Weights of a small transformer language model.
Size: 12 layers, 8 heads of 64, MLP 2048 tanh GELU.
Architecture: biases, tied embeddings.
MLP neurons of a small language model. Each row is named by its layer, matrix (down: output weights) and neuron, and shows model dimensions 32-127. Each number is 128 + 24 x the weight over its row's rms, rounded and kept within 0 to 255. Numbers have three digits each.
A block is one neuron, or neurons of one layer that tend to fire together. After each block is what it responds to, as a language model described it from the Wikipedia text at the highest values.

L4.down61:091148066137136176078175067126178152094100122107087105126102118109158109128140164169130111123133154191095136132087134115128142175128129120123146133144091126131155125114122073149161140153141167118094150141134122150100116139116116132135143127119105110106140134132124124134137108123140101152
L4.down902:105144107149139109148121099158115149144137096135141119086099113144114121153137166147088152093097132151063154129151119128182140141168168151155172097123102193119094127109141183105146094104134100168171134143115150148173098115120158130121164116116111160101148097104176117106071112122138158132
L4.down1257:127107176141128151128167159143129137094178102105078163135119150126127115150134135131101159151128172114119106157170149121138104126138145144155149118142121146125105117094127149143132174152139116100125108137141095122156159108145121113152115110114154153108149070122105112082164140129170111121
L4.down1985:110120114152121127113133165133156138136143130119120118169086130127130182135114149144127084113111166106130114180171125129191147141124138135118153117141124157116142106149117072129144141126104083145141137130145131125091122129126124138137154146133128153136094178174119108103142098134174117141
Description: Mid-word subword fragments

L8.down1681:108143166130089168140130108128121098146138156084114138150127128093160174081142142161166112122124158130130138127143090103128131119137055138117169106144080121137122129186152122158139185124153141156107092094154116121148112118083164138055118117115147095128093145120106111093113097121116130128
Description: Verb right after subject

L4.down187:144163145143126095109092163115115138153134143139107161123152121105108176118168100147125152141122106100138101095150157090105127145132122140080131101130146110136135120164108137101107135149109110115123140134136160153167136120135117131092090136226115190126122101169138113131190060105150166151
L4.down685:114144110134148132124075088123117120167110114130117099073173076133122162109102119103143119108127100119089146133125096141142085083138105151159120118114115155171140123154125153136119123141109151153107153116151157139134126120107181121100111146107109098151113136097100155111149115144119112143
L4.down758:168073101127130105130101143118096139136162089108090163140151148139109152111155120177161130103175105125130140153135163114178110168130136097108079076107124121106156142129156183111142101140150130138145170122159116172116138165138130078121132137130138146085154115122150115149158158155106133109
L4.down1968:125116107177143089116127150162115150113160160123123137151094143097092164127151147133094136131126124129127092153138068144150109152120122140109176159143111135117164117085144095136125164118132108148067097122164106159202127143104172109153134119148190146111125158156133109086102153146121107136
Description: Preposition "to" and column separators

L4.down561:142116103129127128091117150138089198140162107087113123145093096163170112158146134146138112138153138142118141132122111156114123138114139130126124166111128120100117161097110141121155119097107127138121121152141094157112134124087150107151144141140133102130145121129164128132127115124144159138
L4.down786:141149171096140089095159123143113098142094108130116155142122151125101115094135153118153132144145103142123087091129125122123119120112150149113178179118121165106115116105094108144150149100111123132112109101120090108127144121115143097105141119134111139135140144089180158135151135101150139091
L4.down1875:119121133120128089111154109107163068135135134101141100098192137123134134069154088133155087102109152166097104129154128129084135134156127122180145140150114103096105178160146098134132097126144104154101094142153138127183143132115150134113143111153143150074151150146098131131178090144102160128
L4.down1904:147156189105143127180127095151164098154112159099115125109116111154093161118116122142139112144164125130117091170125133166116165149129126140116103111105129138081106160120141120149138166129129114125125089140162124125140142151080136085132126127112131120130151106108161130181125189125110089144
Description: Section heading close

L4.down323:126153115137142129138145120136117108157136117135113084154106113157107133127119111137099109092122113122112153105128135127140117152116125121150117120102150119157107165145051088103129117155118153149102138155111125142119110168140150132139093135118123066114114127140091112137134158163150148136
L4.down392:065126168125176157123109112117081119119119120115123094117137110090085142128128164114139114203140149101104172117142155124161127130111108096129151125138119131118127137139136108113137167109183144170126115077120142147131128137113121147118141107117128130137103145127101082073131163157151095118
L4.down627:125080156136146155177125121125140094154094116171116113110122120128117111143103105165193127111079151102099126113139164080155150122126127089135169126138126096121159138126103181103099167103133185135183145103120094160069107070107090117147124144146097107169140138151155143122121105117141123143
L4.down1127:104138175164113146121106165145129116121139126123127136087124126113144134133122130175130122111118118120099123120149099153126186156108127126118100091117103171143130141086126117117079138116147125116146151130101144157111135116156119123140147169088131144115138120101127134121121109104134130118
Description: Complement after speech verbs

L8.down241:129130157111168122121074091125140135102150077100109142137109118080116168088120091116125126131153097081139123111147127097126127139088113094170095178113134128115129132173115148134140155124135097128113157143110098119146113158143142109103133159149162077159113103148151093121142101152124124162
Description: Wikipedia section-heading words

L4.down42:138109129123180111164121096085124155129111144139115150077121121163123135103165127107170104115110127115107128116083094127151104140111155118121139124139167096085074140145091154105099138132075130133103161160123082152161133105107120127103109140159130141107155136192120140124149132094158092098
L4.down264:131097162117126116096149137102125095156101157118141148083152123149108123120122136147106140106117132164122146166122130134151109141155177132161148120146147081112117144125101166133102137107144160092135149130193093121177074152132139116115132127173164145130139084165116110142138155106139109161
L4.down1659:126101177099094141136118097113159169097110137135115140119142115132122109110148113091180148110099104151113105102113100129157119122100151101150157116141097074128094151148144101141113140093076144119119103096146140106120099146088113123097128128124099120118108134152103141129137095112117067143
L4.down1933:093123106097085138091161152113157137127138136109128131130123156137138083113124132137135092088116154125124102138175090116150139132125125128097133138117141135141132116142178133117134194137137134126153125113107131111083116161128132128132110159086135113135124099157134140125141148111152131108
Description: Final piece of names

L8.down511:110163147111098121129096125185117165102127126096118110151136104067126094124099119151148112110099105115120145106132111179122122110134086136110126119094168151128134130115127107135145133114154142128145113128120090179096145140144127118164108111110111150146140170094164151123190114119134109146
Description: Temporal/relational function words

L8.down1761:134117139180130131135116121093129082132107149099103179128099091174209142134103148126099104142168115110129122114123179112127152105149129106099121126167093154144153159119134130089119140117097144144167131071149115092124168166112107126151093131113125108176141125123102102113102146117082111165
Description: Post-name continuation tokens

L5.down1082:080103135129120091079145118173143136138150133132091126199124155141094137080160143151122093118130133144126118121134143120114161124129105118128127090132112164102124107134082149087125193145162134130091153118147139159107130120131108123112123150104145126154092168107157104164139145170140150129
L5.down1280:166105139120145140118094133132111164142161077111111073174125129106144121150144092045156115120120114153123152165131124139141118081118105123132094127143152137061136113149077135169099140126150141141132135113101171124095136125124104095124143168139154144164142154149118170140117169165104121121
L5.down1831:113174146146136132103155121149113134134130114132105106122165156167099137130134089118141145115164159117137099122147116080111160112110139152147127144145138155135114125124094138118137151162124093140124121161137141104124137114174104127178121138135144139115078174116142155170148124131121166124
L5.down1938:160116129096103121111173127114134116159140132149142150152129142164138162085161157136122130105126106163127067111129146119172159124117150167134137156107155127148158155078119114079125089189128154138130144117156133130121135139196082142122129124140113088115119140125094155149120092111148090089
Description: Temporal preposition heads

L5.down539:136158127123139118141129095149128096145171123127125157127152114160158140147125082067127150146122141128179149081131165127138135129133135129141131144166164124135137103163106113140141103137119148125111121144123114135127124136116121120145113083131131057132150123157119164150130132158175130138
L5.down736:106146129133112108119173132126169131107109169111153160137161100133110086112179123120183091124074110111120154179106110121112173108115129116137127131094092196133154171137108146130099061118147138114173102124153113123170123134110161149150138115130139154139122137150158131148129133159116116101
L5.down1001:094161183134099144085167124138155129125126125132094124148103100146140099142138100090162115131114131119115121125126095141096101102144137052138118131139078141111141050146097131081100131093145131157137105127103090126111170125098115128126097137122119131124139122123143120123154157167125177153
L5.down1353:097092134122159153141126138125183090107122136116158148130108111136125126096073110070122064129132160152110105128108105146115138111138152111145099114149143114133139130145152122101115161117125133148081129150132121117101156136147140102129164129152158155097124128116182137160110112137152098148
Description: Section-heading closing markers

L5.down21:115137150068152114144146112089118143158116182119128122151125161149163129110114140141164160141100121141091123126103137130121132126151118101137090106149125102133157099158072091177143165080099137143122112148094134121084124129147118139169154145116161112128177093110176145137106113125118140130
L5.down267:153126142122184111122134093123133114105199096123108139175147110207102159107167104110103126146152125112127169101102125154107161118128121124129090136101117141141152110108162140083121132116093135105132137130133132116113157116121115127154103136168098167149124134094131133111109156154129155162
L5.down760:129137088094124112152116130119138113113120139139140136171127120086097152110092121098116111153096141110131141119100131140120128124164124115096123087156135132100152139177121172144174172134123138171125140100131151095106136128184139131168147126142133120120077193150129105088114166094113128092
L5.down1144:151106185130137125129131133152121133158136112121108144139134061120142119107130125082131115126140158144122119173132122116109141128162140138133108158120088182150092106128130098073094122101094103191125103110150115113115142143140152143100116147154139145153116076122128125108124142112146133092
Description: Inside possessive noun phrases

L5.down94:142143150118187175156130148126133113135155139119082164144152168150118129114113129151166105147064120153132087124158119128111162111107140120140102135172160128138136106107108147133121112123145145163128182054093145130104120122143126112134126141159093119161147118118116189102138125083167099100
L5.down122:152107157128136128139138115160129134130109157099114119093099092111109098158079130182137130114088141107084134132149155140131108124112113136104150140111081114105069136136089098129119145166131092051154123101093104104134158146125159162094104080153149125110067120136149096144133129188112107135
L5.down241:122164143139114116129156144124127110155141128089145181127136139131171139136128115107131129106089132094105138111162108156163113092135127160163097143108117163142113144110089146126153125152118076147120139150140129168102109143139152163122112114159169132102103081135101196108142139080136110114
L5.down1944:145173128085126136130113148130102134142147135104100095134103137104100176157102163111174110169119124103086116134175099148114117141107116107144113121116139099112107128126124120096161138151112140086111131142162132099116083168116159151140130112117107092130113111120103173107107134111146109134
Description: Object after judgment verbs

L4.down624:076127131030147111127120088114179142135151093171115152124157090123145132139108073109166080117107133111124158154129165116114089125103139125044146115131136113140120128140146134110156120167141127155101124135160130148127115120129137145133179143102149137119119110140138128101139096121109151124
L4.down1053:101130132146157154136100071143144134153140128141089194093125110151128124114121087110157123099121129132114144143127135093124116128109149109083120139110115156157121068171146177113105135146183153131081136141134151140127108126083138117136176119101121129149122122164121104118129110083133136135
L4.down1486:095149143144079158134136098094161149176101137104102171107095107106109140135092079138130136142121091168141151106126117109115131140134199125120159127119121144104158107116121133150127138123106111138130126168129140078141113117043151120151144116115097152134172120144112130125145149060130126173
L4.down1559:098119143128116105127078108097179136127113126127142145101133091143128124145170097117107116138141108117106143133084161099129110155127120178095144101116132154146157105131095128105108130144172138173153165125117131154077178098085103146095184107069141155141135109103118113111128123074121104123
Description: Prenominal adjective endings

L4.down389:157099100152132126155149118170139178093146118155159090163137094096132110151139136127149079122150145099128111099141101154105132119129095113090118156162151131183110112095085187144166128163128087127129102108113127124131150165119139120129162125119167084126127127117108148111147090134114129105
L4.down953:146148164107118116151150125138172099136112143136135125135121144090119149150140112129100094100110180103105147126129140146159117159128134145140144135073138138126115096079100130140152135154125102147067099113090088124177165141150088153123097079155120136102158077140136119086116081111139122100
L4.down1104:136088139146112151134090120093152117163115126124112155129119112138109139118161129142118121131130115169137130158100122126093137131146110133116119090142125143126136123169131129128135097145121115154149139124123138115107139117141156112152157113110142097123182107084111123086161099166182061114
L4.down1371:127147113088165099138136058082159152147144125173133112209140099090134165122138146127102111132120141130099079143133137103139138116120142093143136161124136097083120153163101140131112094138139144162120133112112122108123135143164120094128112122144146124082140176122106114108108115096133148167
Description: Name-part starts

L5.down1095:090119128114098130088176137139127140179101106127116119168130166098176133161141116136130169140116138142158098117116131129159127143149071114135090113133089136102096088182126140138143138126136095079102131108122120133122123132130094139104114134122134094138082161171149120126131095121141084158
L5.down1139:108128112118113138115101128112164128133110166129163134117147138143112126094077139162130128086078147188117119159127163154131186106120145126135124126139166108109147122139129114087131132113143129103104118152092110113100134121129132130120119118099072096119130101128149122150154121102093120121
L5.down1480:112153158160124151119120131110107173117104131086081096112088093096102115113199144127128100176099132142126100128156133136118089152161141108149161140138141150129092152139133158120142141120113129093126151126150135120157108067120137134112126084108134146128158121104131118129103118117171146137
L5.down1619:128140127113129110105130135132138152173083113103119129167097104106126138146155100123094108147150139100107109129121113137127183158119153122111104088132171108117118119099114139142100130137086135131118140118127176106095128123168136123135117133113090165147180115117157116106085138156128108102
Description: Mid-word subword pieces

L5.down392:148147097159117140120187120167141139171158155124116123155096066092146135111105139110152127109096102161105146157111130107146127128121128145105164133154146140088137111143075134176133145124105141143131131119083120110140144172141147120150113084134112123131164146153122160152080144105100146123
L5.down731:135144073165152075059151098119152091100136115118145078126120123129130149134121136133116131094089101124097077157133132127130118147136115101159159124123149130117126120152117143113127081118109130105143097106173156134136132120139143139148118150108115092101139098115134125142157126087126135136
L5.down935:119130109114128112111142087111111141126141141175136141147130167106107113115128109071097134161159173159111079102146105112129176143142124116136115144142114136154138114117162120107158108137083124148102124133115134102143110119144132130092154138135122114140082149172145129157169125168141131146
L5.down1316:130119134108128124113088109123099148115111113103118097129148107125117174100110143154154140166116103095096127103117150154101161176148147113150136162106196141136105165141165147137113113141180126151072153103129103121124127125147137114140126133148148090124119089135119170155129134136128151128
Description: Possessive after surnames

L5.down368:164133143105128194169134155140167149133137106139141112117142092106125135122131128123158116082090097178139196154115141124166141155152124118100164106155132145103115108125093113164137092118145144130146127105080141144109144183115109145157143107104122097149145106125136179099138142136117157119
L5.down804:135156158150131138147155104136119140155116088122145179097150138124115101187126137150147123153114086161136147170157124138167106071076119130098129094132131172148184117108139154125131104127156156127116137146117173095120167123148153136153078127137118069151144142113081075090136156157071160119
L5.down1138:119113137121149188116113095116138144110134121156117157114137142149144107117147143138079104106141078171116117130122119135149119095122141132108123118113117128074144136159139076118149096131176142134140158103138122168080159157165129146125157118134135108093126117136126120175107101118102118133
L5.down1718:132101117166118150109146097155119119167119121119141161115098196118138118170094164127163136135097125105151142137137116084097152121132116160118145125175130143122164137124147141092169136137156121073106131114148140144132095133157108094137152149184131143118142109218121120107138143159135092106
Description: Surname start after first name

L8.down1236:087069125105171115163114151121076160147151109131124134126167170101150148124128088115131107159115139123093156102136118126131098128085136132117122139150108131129133136081102140139144174149148083179101130121137172148126103104150173150141164114155154115146125133173144141138088133165114110135
Description: Mid-word pieces and function words

L8.down996:137120143133171088123160133153107139134143088088107129150151151127155134114094115195189146166135130095156144117156165096123132103107139123080122159137083098117175148127097165097113174122087098132150122088094124128153119109102158108184123113133135132107158129130152107088131094136113107175
Description: Personal possessives, fixed phrases

L5.down1677:134122093140136112107140113113103122152094142107108119123148138127113141112115081106120092136055108145148134159098083120111136143159129125099124111106175130099119088119138150111133162105113167127079052119129143112109068116099147133146168144121109119103139101154131131109101122097157100147
L5.down1739:111125133120183172145141118131131122096105121110104138158099138132140088145132127047131166082126119159097135124102087162159144109111126114148154175065145119132180156149113125127155111119102121145061126117127130129125122127080114132151161145141114080131155144155133123108184125136125099131
L5.down1899:148155155137147088157105128072162150096129108138110141118132101144128093158165103111166139159130116180105131122112145119145116138093121111177155101166136152122101129118114130115087138123109170111109124138110159118163144092098104149148130178173144141121135107154156120156115102132098116090
L5.down1977:118131114128112133148089088118111110134171106156125112162108125130127161146096139119117125133125110101086146128096078126119149118132122068114105184126116160138138144133149186117110156111139157140153095155100196133149118159174148111179143109160165118128128146123050143152110140114143162137
Description: Taxonomic name pieces

L8.down426:122088116060097115127093124081137144131130137117135129124133131141081142125168146153154125101089115103140138125137141112119119104128103127077095148129123146138081092174145128105060111130149158159138124130104149172168117156154156119154127174103076100137135157152144162136113122155135125123
Description: Name starts in lists

L8.down534:164137134114171177115168124120102110149118152132130160148122107118132121133127129128128126120079098098137158133095126107185133150139134121106146165135095127138175121120117118160084151105124139162096157110066130127131150156126108105140127107133147163121179138105144189122142154121098131128
Description: Surname start after first name